Part of a small language model's weights: 209M tokens.
MLP neurons of a small language model. Each row is named by its layer, matrix (up: input weights) and neuron, and shows model dimensions 0-191. Each number is 500 + 25 x the weight over its row's rms, rounded and kept within 0 to 999. Numbers have three digits each.
After each neuron's rows, "fires on" lists the tokens most often at its 100 highest values on Wikipedia text that the model never trained on. A number after a token or word is its count.

L4.up111:495488495476512480478492463507533493532545511486513513564511474523503519479496474477498500491490467490467471498492475499485462501523503497476486495497529480482505528482505481527451529543501497548469473526506528469478494467481486562485489483460533506511467517510498517525493518515504484536507459537459492477484510476525486497455494479520514499492510494474473481522515527491536494496440507486452485523508520483521518513499505525489483512506474518473508524513434541488484552477441492494483491493538519510513527485514534535454547503518548504521466524484519442471488476511556531468
fires on: "y" 50, "al" 14, "il" 13, "w" 6, "s" 6

L5.up969:526527530510506525480487475508511482526528471505493459466525446545507520516494450496534500517498523518488483510511483524460480472481496483450492497467503442470447518482520534530474495522479506531462480505492491479490518519506482486519476511487491538490438525498463489497488512489504519486469488544534511499514546460481511460479444501506509496528508508518568509517475474466490511506453539456520492467502528518479476540456492490459472524534465527493508513544462551505466511520514453532493561529516492497503498501494506517531514506486496479507484528478517516504481517490495514490
fires on: "in" 23, "n" 16, "u" 7, "il" 7, " in" 7, "ed" 6

L5.up48:532490485531557523500490501500509477541508439553474471497529500462540536478520503482465502531490520503465510533542519495528483471475481519451529508516563544516500503486478498487519510500510476492506481505489471456510476503492482436493529496513495506543500462510491442480466472495516485500500517482505488507538500470516476489482487515494415507490526520486493460500437499450509503517533526512497509494505554504538499467542479500490481493497443462492429487535523490495496502475517495492488544482490502502469490505531519463508497500503495538502503482520480525494468532565507515491
fires on: "h" 23, "re" 13, "al" 12, "m" 9, "l" 9, "an" 8

L5.up116:523488490521518504479444512493481483521545505501523469548495511498462522497516523466494512492539473491482490513526468517552489469506470510494539497487512516457511489511482511482501512526484455472443526524512522485500480526498504468492489452465483448532466532530494444504517499492499485500509518467471476517538500475500479418547521470510483498511510505529547472503474487502532453513540510478470494561478507509481491495493500538486505504505495543491455488495519508465483496520520483491550501510449521484496513514511505511478536454510479508530489546520541527482489470519524487526
fires on: "it" 21, "al" 12, "igh" 11, "m" 10, "l" 7, "d" 5

L5.up393:470490562481469458509527482475495514502491531489516536495494540476525518505507499489537504491459521499500495505507531513502508470490518494504519496526477548512492504515478502484494539484475533499529464552520477476503481540532535500510493506469493459472462526526571504518465450512494501481505477491555476502460518490470545499505484529533490475482511507498513502482482583556510488519485493455522511516481470456460516507519508500508477502450483473469468540476493518447524517481522509516510516542506490518507531502533517523493493488466477517485496483508499503494512520471468487484
fires on: "op" 17, "ic" 15, "ip" 15, "it" 8

L5.up875:530471530540485506472558509524471497526499492484523509539453503520526539500529532463479479503452500460492454512515530541494489489520562431494548509532511531462510485503540515495486537488533513523521482489503519495512488485491453492494502535517467470485491481531493484475526470530477474508512493461517479511487523489468511478553485522476503501513510549524528470495457511504501472535542479546478535483457497499543527517499507475473532523523504506495456504509481505508446483476502520479458521476472511489520470514558495537479478483474479512483498519542513494543539537497445512496
fires on: "e" 61, "h" 6, "p" 5, "er" 4

L4.up683:534501499507541485543535497494493484471547505506502467553511503493494470514498542465494460479488462526529520516518504521498506506506532512480480499490510506476542518515516558517440506510478456501525487525474495527472489477489540524513508515514472496536503509530477518547501499503516495487489502524485514503494529501514514479460496461539494512540476471539512495501495510473483483429522506449466524520470457518505474489510472494497472496485478501495486486506480528502523479536503518457475495468475517484465482510472488521509540487534523502513479512455471537488527439522533484509
fires on: "l" 49, "p" 26, "r" 5

L4.up896:528503507478561499453490466553470479517549496498468508441496517520489493508539508495511485503496511502510487515553485529487503496513474485453496482541514459454467492502526490512451511493459493490525456504517485495499528514474480481503496483494552537514465532506487504530527460513501511538481521511438446533509504494467492499467482500474490547549523453496485486520483503486494509539496491507452571424459503495495465516519508510479500500523508524485469463550493549469493484523506527492492524518498520480515497579493498476486477508521475498467513504486498513547479502513511513493
fires on: " l" 15, "l" 13, "ad" 11, "in" 9, " of" 8, "ed" 8

L5.up36:490490524487497508491511496448532478506525522474525508518499495543534503441484511563499499503487474506514465462458492532533497511475481498506530483511519473476503512483465514523498511494501449532534492461541517520490433487491496477518520518491517510581536486545486483510493505511486544477499484475480458515525483535493445497529505489527496504490519476506532481538506481516441536515507494510469501466508480492503454462480487504480505515511515507512508465515516487481532480506491479514445453523507506494489470518543536492536471486473497477546480530548449528519519522519484514469
fires on: "a" 17, "in" 15, "e" 12, "i" 10, "ar" 7, "ent" 6

L5.up209:496497450500531479507498513473512510529503485493511512531517535496531493495529492506464476529484513519437494510519496505503490494469546479488518541463509468523464498505526504488493499503532505468495455536516551502533492499481515526528465533511502499500445536482537482472503508531470463467510536531529491529484470480482535485521555512475502554481503521502484488489456487504521488500477494470517505466505440508520486472458545489485484453498511491557514504515486472545500548520522530523501499493495460516519455532511514449472467458453501491521514505528485527515519525537511446508
fires on: "nd" 20, "m" 12, "ent" 11, "w" 9, "p" 8, "ain" 6

L4.up690:494489540516485438466474494493469506494509489473469508550512503495521526471512520478511530508479483500478482512522509516503445470493509548499506480508476515523491524475498531511511532513503508483519516488527475490506465505474479481480460488494477491465497507532463508536513485499551491535461482536511521525487497493467499486512518486489465556511488487443488497457523476525508534559518485484530492541532540487508504506449516478486506413499515514492486523505491529467490480500472512472465519556497534503527484547501473486509485493539501550522499532518509495535492487508509477480
fires on: "al" 13, " of" 11, "t" 9, "'s" 9, "y" 9, "ro" 6

L4.up545:473520501513492502477484514506519530515501559493470509510541555459524501509492501496514494523500522503534510490540494529498475489527498498496490509489496491496505480485509519540481456523510499523527540480538490489494483473480497501525481537447509507504543511509484492522491496488448472477489512476475489512491529482499473514480497497477478458487485494487492503547493516523500513492501544482508506456535510492491539491467542488511511517479513494496464462520532525515526493519507576480496505466525538478512422485504491509483510518486508484517501491503533489532491530508462522554
fires on: "k" 20, "ed" 16, "ound" 15, "at" 8, "et" 8, "i" 6

L5.up416:522459491476482481494459526537562534494550505508505512538523509463489543494513465532463476477504489509468525482492469484525519498486425533512503513500527499486463512534511471540497493494473454565495532539538529492470530473505505458505488493458502486524493495504502527529504494479492523498502505489493492511520517486500462544513500510540494480512505491508517481500520482491522513463497490492529506509515505474535510501475485492511514504489520549512512520516474514547484513484484489513491467455507530506477522494510489490498534521502450531483490485475510458491478474483536544495
fires on: "il" 14, "o" 14, "y" 9, "or" 7, "i" 6, "r" 5

L5.up370:501500507507486478513516524467469505510482484492489522524508523500539439502455503539496459504482463479506500501515467534523530510486536489498490472467527526429520461508533535501435490538500485487467480512516485499475496493467543534563527502508507489508475485495489512503430506531506547483493490483512542449507530478543531525538496484517532519506486494515560504471463530483496473479522503479518489519483462456505504492463486509518490485560501511501458477486541565524512510506534538516498516496530522504502479480490520501497513471490528494514437486433464481463484497496541515533
fires on: "if" 17, "f" 12, "p" 10, "en" 6, "ow" 6, "^" 5

L5.up246:519462507515530521465490515480503505465475531512447512494502500511453488499501505531513491500505544487483502502500503485488493518519463517538464539473461511486540521509502495503537499477491514483507475456501506502519458514474472494549502546501463504524491467486536516512466497539542516505476484481478476545499496472525523516493460491501494415518491535516506460460476468498490509511542534496471524493461484524481474541545491495529510524473539510503490518524456510483544485502469492506470499501522460567518512483539480539481469466508512530482454494503537551522516501507480528517
fires on: "h" 19, "l" 9, "ur" 9, "n" 8, "er" 8, " a" 8

L4.up221:461507540509451501532537504488485495480510526494485511502486486520460524491502436490520473473502525531504461541453477489498525457544504497480530492503498493496540504518472500508519463496521470611555507489519475523469492533437492506496538509491497491489503514497470474491477489502472520497493490507508487519491470478503478489514513506481494441489541503503515489516487471506480454532492484476535546551479495483502515529523522473525552522477499495550521466522505548499467529474466502505498539504500487509451487451470468510496518478480501495520464478487514570465520499535495496521
fires on: "e" 49, "i" 17, "r" 9, " St" 6, "c" 5

L4.up887:502532508528491491476514472498559506511528523430527491493472513510515467517522492504514496496480515522484509504523474538542497516496541582425519506495492514484530500560537520495460513520543522482502510491507490491508494467488534531494476491527505492472485514481495516512509523516479479516519471514511504490522539510506415520472490461467528503494486518466530484478490475457480494492492447467522503489503496503510465490452498532484498498523487533509515488510482494518477478496512463519485494533499485521524513539515521489493475488498483487536526573502509518492489490509509503556
fires on: "t" 25, "l" 12, "o" 11, "at" 8, "u" 6, "ar" 5

L5.up836:463485467531495441471425482526502503525491508491476440502477509462536520484497546501521509493515499477477508522497514515484494505488448539522493484523508579501522524498434503499475497459504462527519491497520508499462450501512500522547500483466497495518520534512507495507507471486520513452470480530532429527499492514519497504496529496504477477511533484484506471477521504488495519489511482497509485472524497534446505451446502516476506479473516458523519489533520506487490470500501498480515506500542489535489518492489467508483480474504508518498505518520539503498548488476517487528
fires on: "ed" 29, "ated" 12, "est" 10, "ity" 10, "en" 4, "it" 4

L4.up20:535520496486484472460520524488542481460549531485469478479470517497539542453460485496471444539503502465515481507543510525476476458536448493515529508485524529516505505522521487519494522484497488483527484465506467510490519472531507490515509495455481530469483509504553465537457535493467487507495504471500496481502528492502461492524521482484516485518461466486532527516508477519521525489484517457504507482519525521531502579519521510493505473506517493494477474472485508503512505501495520459539505500514526478468471489484535504506518494479535459520474528501559519507506549519514486512
fires on: "e" 31, "ol" 21, "i" 20, "in" 6, "es" 5

L4.up109:506509500539489504522500505522561524504482527495459484538486492537485468465493491525491501496481517495497469486533482572533519481537497522454475480467563444483475477523474474490473520466507489496515516521540538483523517490502488510510510473488494481503463479442515483464527456506564491518516496489535520503514508490487495480470524490494474499489464537470517503539485466527494484500487473462453566529520516482496487478484473529504495493492474545531531506493521497458481479502507518475531480477529514506532473493500521541489503475502510504456486529472487535467561483481496531530
fires on: "o" 57, "il" 17, "u" 7, "ist" 7, "id" 5, "C" 4

L5.up355:534504499526503521505498445503486547521513436514496494528484487547499531447508524523483527489461518582518500475529532545477491515492525514507536490540467545491484537526494500542509497472522492511521511557545495498515522498502501532481499476495522502526519534476437520493516488517525446522490537514519508488497545478516485468503532474468496487499488490514487515502444447503477496516463498521499517504500475492469504507522518492530574462486497437481521464491517492488494466510475561497471502521478511499478462482478532496539480446497461533485504484456501488502485496484496515518
fires on: "er" 19, "e" 17, "ch" 10, "r" 9, "is" 9, "h" 8

L5.up235:476490493503505469540527487527515539457489485496530496497557496526485520521535469474538470495524530487545553514527477452487478537518501487482473499519539463488525487456541468488470492504511487478489526487505530512500508533506482499507524466509459548511504507524474497481542515493477512490518479533562531499485522441521472496492515529480505492474490478493483477501483463463507520511465481511516489496482475513547494449483533475485487528467501502486491452470535522488534493498477513501517502527429509521509439490479508480456501453501477538503506475450554525493541495507465522492
fires on: "t" 22, "s" 15, "le" 10, "er" 9

L5.up790:478511506454483492514518491511536485500522516513535493563481521484463510474519490527481454504505551555510457470516511464521483497448485468508557480523462482489533471519480531512489492454500491500494535457519490517506501496479548504503502500482463495435517502531501470495519495495471502532492520536488498558543475504555487506504505497501497556489493476528500502504480472515492497510466471470510483480504512513512526524510486491492508530521528471495500481512553444523537499527525503510466513483518468516487533466477496519512501522526461503437493531494470487470520481526517468517
fires on: "ul" 40, "at" 11, "i" 8, "it" 7, "et" 6, "if" 5

L4.up670:507483499520505479491523504519505502496472496500501502499506547528518491496476507516551519511491519465459507515463494498533533499457478465476483545496490516464484463519502489486508502474525500518526493488561528489505525538481476482452497465467481486499534454492482477503547461520502500502543568504501479515494506514484463481516506521467495534501523499483501529493467469546470493483521484477489583537502470527524490518483522502491522545560515480453463461496485479506518498479527462517481475480480530530513516498493510518518490508494498504461522499497486520450473471491504460499
fires on: "k" 32, "b" 17, "f" 8, "e" 8

L5.up657:507512541535447519524475506537492488503518457448514448492510468523487508497523490453465480480477512486530491506523547554529492489487527466496480497507542492549504492501483448507486497539492489574508524519509502551541499472470529527512514515546495509487514529492519481532499500498486486539480463522486467488487538492528463454498471531451472454493533524504503477491502520471523502513475505492525497513490483497476503504515547461524528499493519476493492496494485481517451487495512499504518479525486510505499484507537479475491495459555495498481521527512500517514529566532531514513
fires on: "e" 44, "an" 22, "ion" 5, "p" 5, "i" 4

L5.up768:515527517541520459505490544525489487465530490536498521505513495505471508483525522491511505497484496510452505522485478489531523475548527464524529520472528508548516501484497506501525489462516484489517458486496501502536501483460457475527540512514536447535465504566497525529472525463515456477539533509464518492489509541509535543506475502480428492496512471491512523447474516527431458487485462483518458473518519516516472458493523542481505522537479503501509487520521521504485497529488507487479483512475442469495466532476455488480528515514481531484505492545493519492480496552522496542
fires on: "e" 15, "al" 11, "re" 9, "gh" 9, " o" 7

L5.up368:489485539493453525513482444540480515506504536489506494519509502516556509522522485525531465515501472486521518468501511536475499490520507541487505467517490466534473537517498481471549468515496525540520499508495461479466484485478520519489530491497483505508514505522523508502484502550495509482468463505452486455485466526472493441524550454481497475507520524505550495434460468502504509504505483523518461511476491473471486496491491493473528527477507548539503521509505478527481480548475491515491488525491466494486459513481488519499524487506521550479472477492563547493497485488522530513
fires on: "ed" 24, "ing" 10, "ong" 10, "ate" 7, "ated" 6, "g" 6

L5.up95:482457501499522510506500543542439508572487487488486506481510533521507545525479493502490508506509477516502433475522464495519496506467457477467503471509520490490528488514468535470515525474537489486535481481517487507507522508506512463513473510475483511497525463501496482465498536513511502463480481505478473463464466499501497514509468512495523486508508496438491515486457508448500499471531510466529533516478490533473501511556510502523515541514535486492515502509556473482578549458478531501464471485483526566481484562518500516502507502489475539487517510490504484509482435529483475505
fires on: "s" 38, "en" 13, "d" 10, "el" 8, "os" 7, "e" 4

L4.up76:492497513524499504478496507516509518521515509501471477505492536527540530524460478468514508488498514490504506531492477496467506500523493531518502463452496466484462484546507503484502559466524472498502530509520517493502526507556481508483499538496499468504513491573490542478492462447521518492471506440503480491463524540522502492520504466563547476511511453491475453484501516464499525482478527481475486506501511500460505458458484496427476537529453496509460477502581508496486530519539509493508482468477480510485517503511478475498551566452530502530521530487521522504483505463486489479
fires on: "z" 17, "t" 12, "l" 11, "ant" 8, "g" 6, "al" 6

L4.up61:495499481482518501510458492488471542504505481531477478524509507466513535535525470511527467489504544481487494492561471500450534503492515525519516516531488514497518489435486544527466516481541517478505526454540487454494506516488459520503512553472489511516506516469476479494497506523503523485488500484496461473520494485488501554475480499510535469514499495484479480461526531481461495483459477556503501507518532541500533521444521502496446525529500512477430509476462495498479475509448543489506513499527464519492481459473543466461470482499504490490504457511536508521505491513506482514
fires on: " d" 27, "at" 18, "p" 16, " pro" 13, "ed" 10

L5.up913:500485516482521537518501481538528499479509525486509501494482494536489466501499488501528539472519529513488517520498528496458469488543563496512520523488524520568483495478513465462454535481494510504477525484508478473512472503537511475478571548493475486504534470485526450511557503494496481477488487489505471524426528514513481488473489487495487497534481489511491507483465505434480538524434520499478528552507444513466522518432473470499499530540485502462501473470547547460512499526467474469510517471504494494480498492479507492480522507531499527505537523492489517498504513497510531470
fires on: "t" 33, "Z" 27, " N" 13, " n" 8, "ers" 7, "l" 6

L5.up1019:521459522487488504464489483509501506504497518459469470522517476490516466478469470520506467509505465560473492493500418483510488541517522464473506513521496494499486515531511511530511511466518521478459504547496520493505495484492542464509495485506512495465496508504483502528498485493493538477464526518525540552516479497525519520507494540488489523527482468585506534537478495510540505505527489482540501496543511479536539546452525515479540499491514508476500514496454490500496519513534494506473519521529491552489525457459483514531521518457492455482497494497529519497506521521510508476
fires on: " p" 50, "et" 6, " h" 6, "at" 4, " s" 4

L5.up191:511487505505523486516530480511500538489468509489502541489495510491484505439477474546512478536523496523494450498538478494486526509453479530500511518510491505520496509527512518473453533492483488498539514498507479480526470493488516479507497509468481484504591550527517488518493480486493485478485513484505518492491489511558487427486477490493536507554524559497470490488483492494493506492459459507483492456524496535469545505554522466472514502512502504505486514519468491532492529497455509478475501457479497511516437481446505456462477500484501518501470449517548560531549485506477505499
fires on: "t" 40, "at" 10, "ut" 9, "h" 8, "is" 7

L4.up289:498450473471483475527549470504537538500516518525477523494506512529563499469498530501514497525524485484507477488481459505492513508493483499529546507501487508510515503556513477497506505502444521522456513473500489488536506569499477535521465513505497455547533499541506517525508456472521438511520541538500479476487500500499487492529525517492518491508520489450450446475504470480490520535527511497516561493525513462474511496471487500518490477465466481532526503525500505498498535525532523486494473476469457529470475545484524526500524484468493505472497435459474510520504504513460452495
fires on: "t" 34, "qu" 24, "it" 17, "at" 13

L4.up556:507508463508547534523489486518513517512534521470521444500492423502527480503527524520513520501501499483509506521489497461504513514490524460503521482488498486490520526475483515510484481463483457506495488493504485520467442526501464547521493494502526436504493521524492508528471522522488517480533465483489507501487553564448507475481521503503521515523543490512483487509495506476529460525496496494518487525546500499486516474533523522476516476517526484482479492508526483496524494523492500522514510484498468525471513514464488489523485454465521493512467547491476496515523491472508504499
fires on: "t" 40, "est" 15, "e" 12, "es" 6, "u" 6, "ed" 4

L5.up280:531510480497541527530500494477501488484511508490536491474519531490503514474487490549507530527478455477461495514475500481469506511519482493523502509498468518524498506450507523543516515493502496491480460481521503506464518502459473514503507509523490478531525491469498462517504500462497534505423529454513496495498501529498511504491496499525556481528479546507492480496459477524473511526530521443483503532533530493444524513503546511514527491486466535507496536508500553493532487498514467498490561506478503483542448440532502514488503486479529510502493447494486506458488469534483504504
fires on: " an" 72, "h" 5, "n" 4, "el" 4

L5.up290:501507515534511481507495516527493534475529528479425446502509500515479510453526525472506510456539501527485457473486499495540515504540469539475485532512513525495514503514511546488498526473485479482455494537477496518484475530520500546465497505526501463519503520514488474494504506534493447506516456516505484445517495521536487500508467518495506497438508516474517561516478509498508475516478512489473559497493509497526483491496524504506548485485497469492486542501489504501513481549495480552478498512535531541515526517510497449513506480482494469491499532489524463443493484440521520529
fires on: "o" 48, "le" 17, "at" 15, "id" 4

L4.up120:519519502531513506499491548507498549503536504492486492467514465520498507550477479464493487492502522508504493548504526459463481532482458510483517497494536491490446501509494510488500555523500510518515493488516439524478513510507480493480496513508518463504487507510533459503511539505513522520531514474487509489484527489518486509481506511518512471505461483488488502509532507504514501488527481497487560556480521528499540484445468508499524517485505496526516487505500493514500454506522462501497519472473505493518515487546508518486543519562501492535510512496530474478482428481460489510
fires on: "or" 15, "um" 12, "ov" 11, "t" 10, "g" 8, " M" 7

L5.up951:504489520507504521485490503510491514493529459509520476518524541535515490516493538524514485519494516534483509507527473547481509520464503527518493497487491528470471526527451498456485541506544504479427519454572509469484512513455473507521494533523490502474467523530501485463502495505507470551525533457502484489537491476528518536518479457542496469524492472487508491480517487478458465513514492543463489464501541458507477474473465535461499489467485494529527504497478452489551471510495486514509520513461486506531529482527501489543526520500519486462500548525463496477498490524481500505
fires on: "al" 34, "d" 13, "s" 12, "D" 7, "n" 5, "a" 5

L4.up938:531463528511451467499457501501512479495528523496503513494477472553536497512503491518521507519455532501448531544477520509521479510480530481489494501525514496510550509500482492508510544496484499531479475542539483468495459473459497555528505507499522530516523495495522516464517492515486510548479513551549478511493526515465516475499483510513494524483486472478530498522488509523481515501511508464507524487515496497510504485474481473512499452507462526501530566472510496468487537528488510480492553522499514531477483508453446529486485523489483505494470456501481498470460526505482526460
fires on: "in" 19, "'s" 15, "ore" 15, " A" 12, " of" 9, "ly" 8

L4.up566:491495503464544444509437489488518482488525506518521511480512524508519502504502523523468464508460511544493510512488471522498491515491492483499468449477498468515509495468456487520514552476499499536461521517527524491485500488470465495475533547510533545534499497491492513549528512454484528510496511476520458472561473523500539535519536469528478494523471504522506517481538512517457497498509543485488509525486502517457509482469484514510490506500502539473546498484508516478473481551485475491475494460491505488489524480517538512486506547535476518518475480507456545427531524507504460467
fires on: "el" 49, "il" 16, "a" 7, "i" 5, "ard" 4, "n" 4

L4.up939:533473467503464515522508517491426534497465519543522503512498497489528513563502517548512468529475453485521461516491509498503507523500509545475505503492557466578495481466499497534537510470496510495501546485516497484471478462545484517495483472559549524452524475502500524506488517501514504495492506516474489474480454500500561473514531450479519480509511512496498533478475520524475539518495508538525513482454466494497468467476485499481520500505526504525498464504471534528484464514518497498476508469501522493516482531490439502501524484480477547473477471456472520471481514501489477506
fires on: "ed" 40, "ong" 12, "al" 10, "b" 7, "if" 4

L5.up534:532503477473483487481480494520491465485514519520514510512480522494462501483444485508510478502481518487518498503514494507510448521513500496509495514529530470506528520490496479525532482510536504494512507468505504505509511459495475509458494482512493513558527490446503526548544516529530467527421470532485456476451526497513499519490544525556521513530529512483484497493519508474513502480451526463501526551477467515460481465545463538505493513489488472473518475504522486468461535525484502506537521428499490501499542507477486490483505527509491488507485511515481520485556444552499504493
fires on: "l" 15, "w" 14, "el" 12, " is" 8, "th" 6, "b" 5

L5.up532:505507511515487457508520471515501497505500531492463501491438470512550484492483458488539480492438523521476483503494507508446517528535504495445512482505490515492487518454513536518483504478508481510504501499514512558503511477505494500455467530478478568497475491466515522529506479462506541495530506521465471466496530516479511517496477493531493484513495508511502508450518480485534533544509510468505489550431539484494479463526496497557463521520516505485547467524512481499482509534522460512497507494513555522514547493504492485519556503498487531518513530498493474496470460501541501446
fires on: "\n\n" 19, "el" 17, "n" 10, "g" 7, "il" 7, "re" 5

L5.up449:486526424476489513462491511492532527501495549505497535542494464473502485527544533492485505490528543460497512509489508513505465508495479487506473485527505491517476523494500478547513546541480555488510509474539483466484488527516507515464533479491439508534545536513529467486497498503476510492481463513491467524519494502468472468470534505502502533499487470502542450520510484500488518489523496488567543528554497475484494476479539506485547486487480503497498507484534509477517495497524490496495519493494482506490471515492504478531509481490502471475453452483503467464522492513461477483
fires on: "o" 18, "s" 12, " to" 9, "t" 9, " b" 9, "at" 5

L5.up8:512484458512502417489550520521479522497489486470512522506505507510469504532468434510534477514472469465498518531526492551502494534507515476495488524512513510460492532495431488506536489487509536509492504504476510485495505496507485544510482512477483522516484505543485519493555482490490533543516512478533537487519438497451501512507528498561536523531471528513508487492489463486503508501527489503501465483496501500500492485444487511508516506457452477457488491527537535493478478512483484525494501518459476491526486537466480509487488495490490541485528508514464524497547520483505427460
fires on: "er" 35, "al" 17, "s" 10, "e" 6

L5.up619:539504477493515460487500470494485496526522471443497513516547512555462508486493502496466537492453509468539500521506486506496526489521525512463483490483501483479483529527494487525494508483504530508496525490495549497491529493466471495502479493521437489502526446480474497504509483487432489516532561532499519523526484474477472535499454510512510464494534490507473504523484463506480507492519472480476473529525516491570501467497470484493507523522518471475491500488495486515528474534499444541490542505458499479477500508512484499494478482501539512512467519509504489520537476506463477497
fires on: "e" 42, "er" 23, "%" 7, "ly" 5, "y" 4

L5.up957:478520517492534542490514492514474524497517500479493510490526513436519480476547441472501538506550491491485458485524468562509498493485541476547548535522477487511531468543519480517504504516494500490460491503497474522552497534502514491481538508537493495483477467526464473503486530556518469443472504485481497522535533515487509475490531495477519511479467493470475488529496491452535513499495490539509457487527520485484503470437493487501488490484504499507467501520520491504524501477495509500489495542512516517508510461463500492485472458426555496512490465493486491523527514479533486478
fires on: "at" 30, "ot" 24, "ct" 19, "et" 10, "og" 6

L5.up839:498457514480458502529515460515491493494514522479516505451501550531494486505519527477513493450492481493471498493526485502506489526425478522515494549498522482544503525560558520471506521492517485476534504521518503489494491497494544481522474528555526509481497479510482533557475475475487526508513459514529503487497488487510473521503522466500518513478508467514513498496530485487482489502499539520475493462485486502461460504461509485517486469488495517483532484506482526458495475528548499538495487491528519534565491444543574466503489468486486502517478498437500517523495507481459525540
fires on: "s" 19, "ar" 12, "an" 9, "n" 8, "t" 8

L5.up893:507507507512517498504523533515483512484512535516452478511504464529510507520477492480487507503521503507491523505516501486495468481518525518465545518538482492571524493507528477507488504508521504512505480462517527495495498464505492484467510481493513494443508457524478467496477546519455497510481476454527459463503555582512470496511515496454485536511506462514517515461499508483525511492515486448456545554452541467520481485472500513516548479584532511487532451446538528496483501498506496464491540486500522521559442496488523515487476492524542483463495476505541494490493463491506509518
fires on: "ou" 25, "le" 14, " J" 8, "i" 8, "ri" 8

L4.up836:475486477539499494479537528486516521496523477499480498460515491527561516547509455541497502534471520512450495500487475494544512552507502529481506482487483517446537469529519449482515516484519493461541490489502524465539461498555482503484508514507422477514552539529505495506514507531498508508465537462476526453558503474515537483484518539508525472487525502535520505481468474490481511496531492484498501497484498520532480489482484506495527474533516521461483524489476515482484525491511501485491494544516513499548511487476461511534497488480519537486489510513465541477520492474493485525
fires on: "e" 32, "f" 14, "le" 12, "mer" 10, "ric" 10, "id" 4

L5.up374:494513510460474500460474479508531493515439477482483490468495464501538501503496485503515526512456521494499504487517527507479482538491444476508489506496492497510520508473490489494522553507519505496502523473508466502449491522474494514497500537499440498507516516467520525532493551469518521488515507503493447479508491516465527517484516504562552526538503538471452480501481483506529517505524495511503563564522508510494492472489518488462491532525492469462505547491493526506500500474489499496517509502503554506528488432514507498459502464481520499521472513497528489472410514461474488491
fires on: "en" 20, "u" 16, "e" 8, "er" 7, "ar" 6, "ter" 6

L4.up982:473500504493523522450488517481497515492520420514504459500463518571519499443513477518473496516498507500499460470494506494530515470480502472478507506537503451512488472493499505490491515505536463459537506507491520450513521533458532534504468465540514482507496494491454526517510434468547458497502498538525508519477531504526492491503498490455518517536520501507475472502515504492464495536527506539456483478529496491472490502493515522475492515511524489540505501464529482482521510543490481509450468510446506495565471507503451486500498506508517492501505519466516546516523523480467487539
fires on: "is" 28, "ut" 13, "h" 11, "c" 10

L4.up339:497464486507500517527503487512552507502494502507482517473494472480449503504491544507473514518492499467535460508502471506469468531486543477486516487495468499501540512531479486502492545434471467506495534502508461481522523509478506506492481468509503484562513509537517436483494505572525465483517526532490489501482542512481488462495529471532502513547494484505449468517510511537479496506512482499471548468500516508459532485537512508498529471529495493528518518479531527458528555511479460487481492497514466512484509495528501529484490512518502511487480487515507487511497473520458503474
fires on: "at" 23, "in" 14, "t" 11, "ell" 9

L4.up517:478464495519520495518483509473519523498542542526546517534513550474463518507511500477522525493515502483479474535465513493542513485480504483530535482534500485478566480526531490504448498511536512515497521506527500482484533479497564492482498483529489484441476488525484487481493482466473468465489434477490525541480540509475499506516506498514517515505516488494458512526505487512468497541506514504513548462479464499512479497495495561515494504514510495486463522515437482500511506503490458499520451540503453506530530474487522523505500507478516520485486475518543472525510490537543508474
fires on: "ut" 23, "ap" 16, "ter" 15, "et" 12, "it" 11, "ot" 10

L4.up720:455478482528498522489441521490466492525494464501538486520518545545480505547479494493502495491511516508499509474474482444526501451495516495566483510518495488512490522515461541478479519518519472514512502533544482484508482479466503470499523418495470496445503537526534503544453525470537514513472460513524482504537482502506502515499527492482514505528506503461523574493515503479507448482495556470530502478488496499501529472465503496521488479444495523539524519535529509491504495474517489511512477466514515441455505482518488520554518468505531519479482546486534522502540480494507486474
fires on: "et" 29, "ent" 19, "ed" 14, "ated" 8, "ast" 7

L4.up447:475497476506486495505502489503513465500513528543506465562470466476550503487487473516508450494461496436556504474528491516483463458482499453560545547506475509492528545455517507485502527511510495559521494550536478508471499439488521439482525489494439501513525502541505494488502499547526490459507503484503528512479477487571520487509512537477509544467535491511505516491508476500464488496515501476502490503538500485478485529534549512504491476499539517501489462506524497515502492496491496525501488523506502490506476514477481520462484472491508485498498538506536507548500487461550468503
fires on: "s" 51, "es" 20, "y" 6, "e" 4, "al" 4

L4.up788:500449475503522504511478511515439460507495512536506503521487468504508526468524502544521495568478532491524510528485501450532493560523486458502577530498495508533497482480506468489498513478483483496499479510489510501498514482475491483516480515513519475489492512470552510538445493498473545503512475481514468526517496531531506542433488481509480484505516498523552522528501474475545474457505532493481519509463526479514483460488503521504555458523486482508527496522483559488470523515487504524483484444515503505508510498506511496494482513483503558522515454486507507509504477513539501545
fires on: "le" 21, "g" 19, "w" 16, "el" 8, "." 7, "ou" 5

L5.up477:483478470531527483485518485511448509488499452432469489506530526484480519495450492488486468498506533490533498512503467484535505506531495562525490483475471497533504473507495516507468521516505504492532561486511542494482505473462492493522508486517502576517510475515513440484520510463470544504514486518516495526528492486479495471437477516482544516500482510496482502487497492550511433496514521480500509509495529446501529535480553486522523562522517541509536508489479486490505478524501468520492510459506473520502527476459549521497492482478552474479469489470528511467502485463521485506
fires on: "o" 17, "ow" 14, "er" 11, "ith" 8, "t" 7, "ly" 6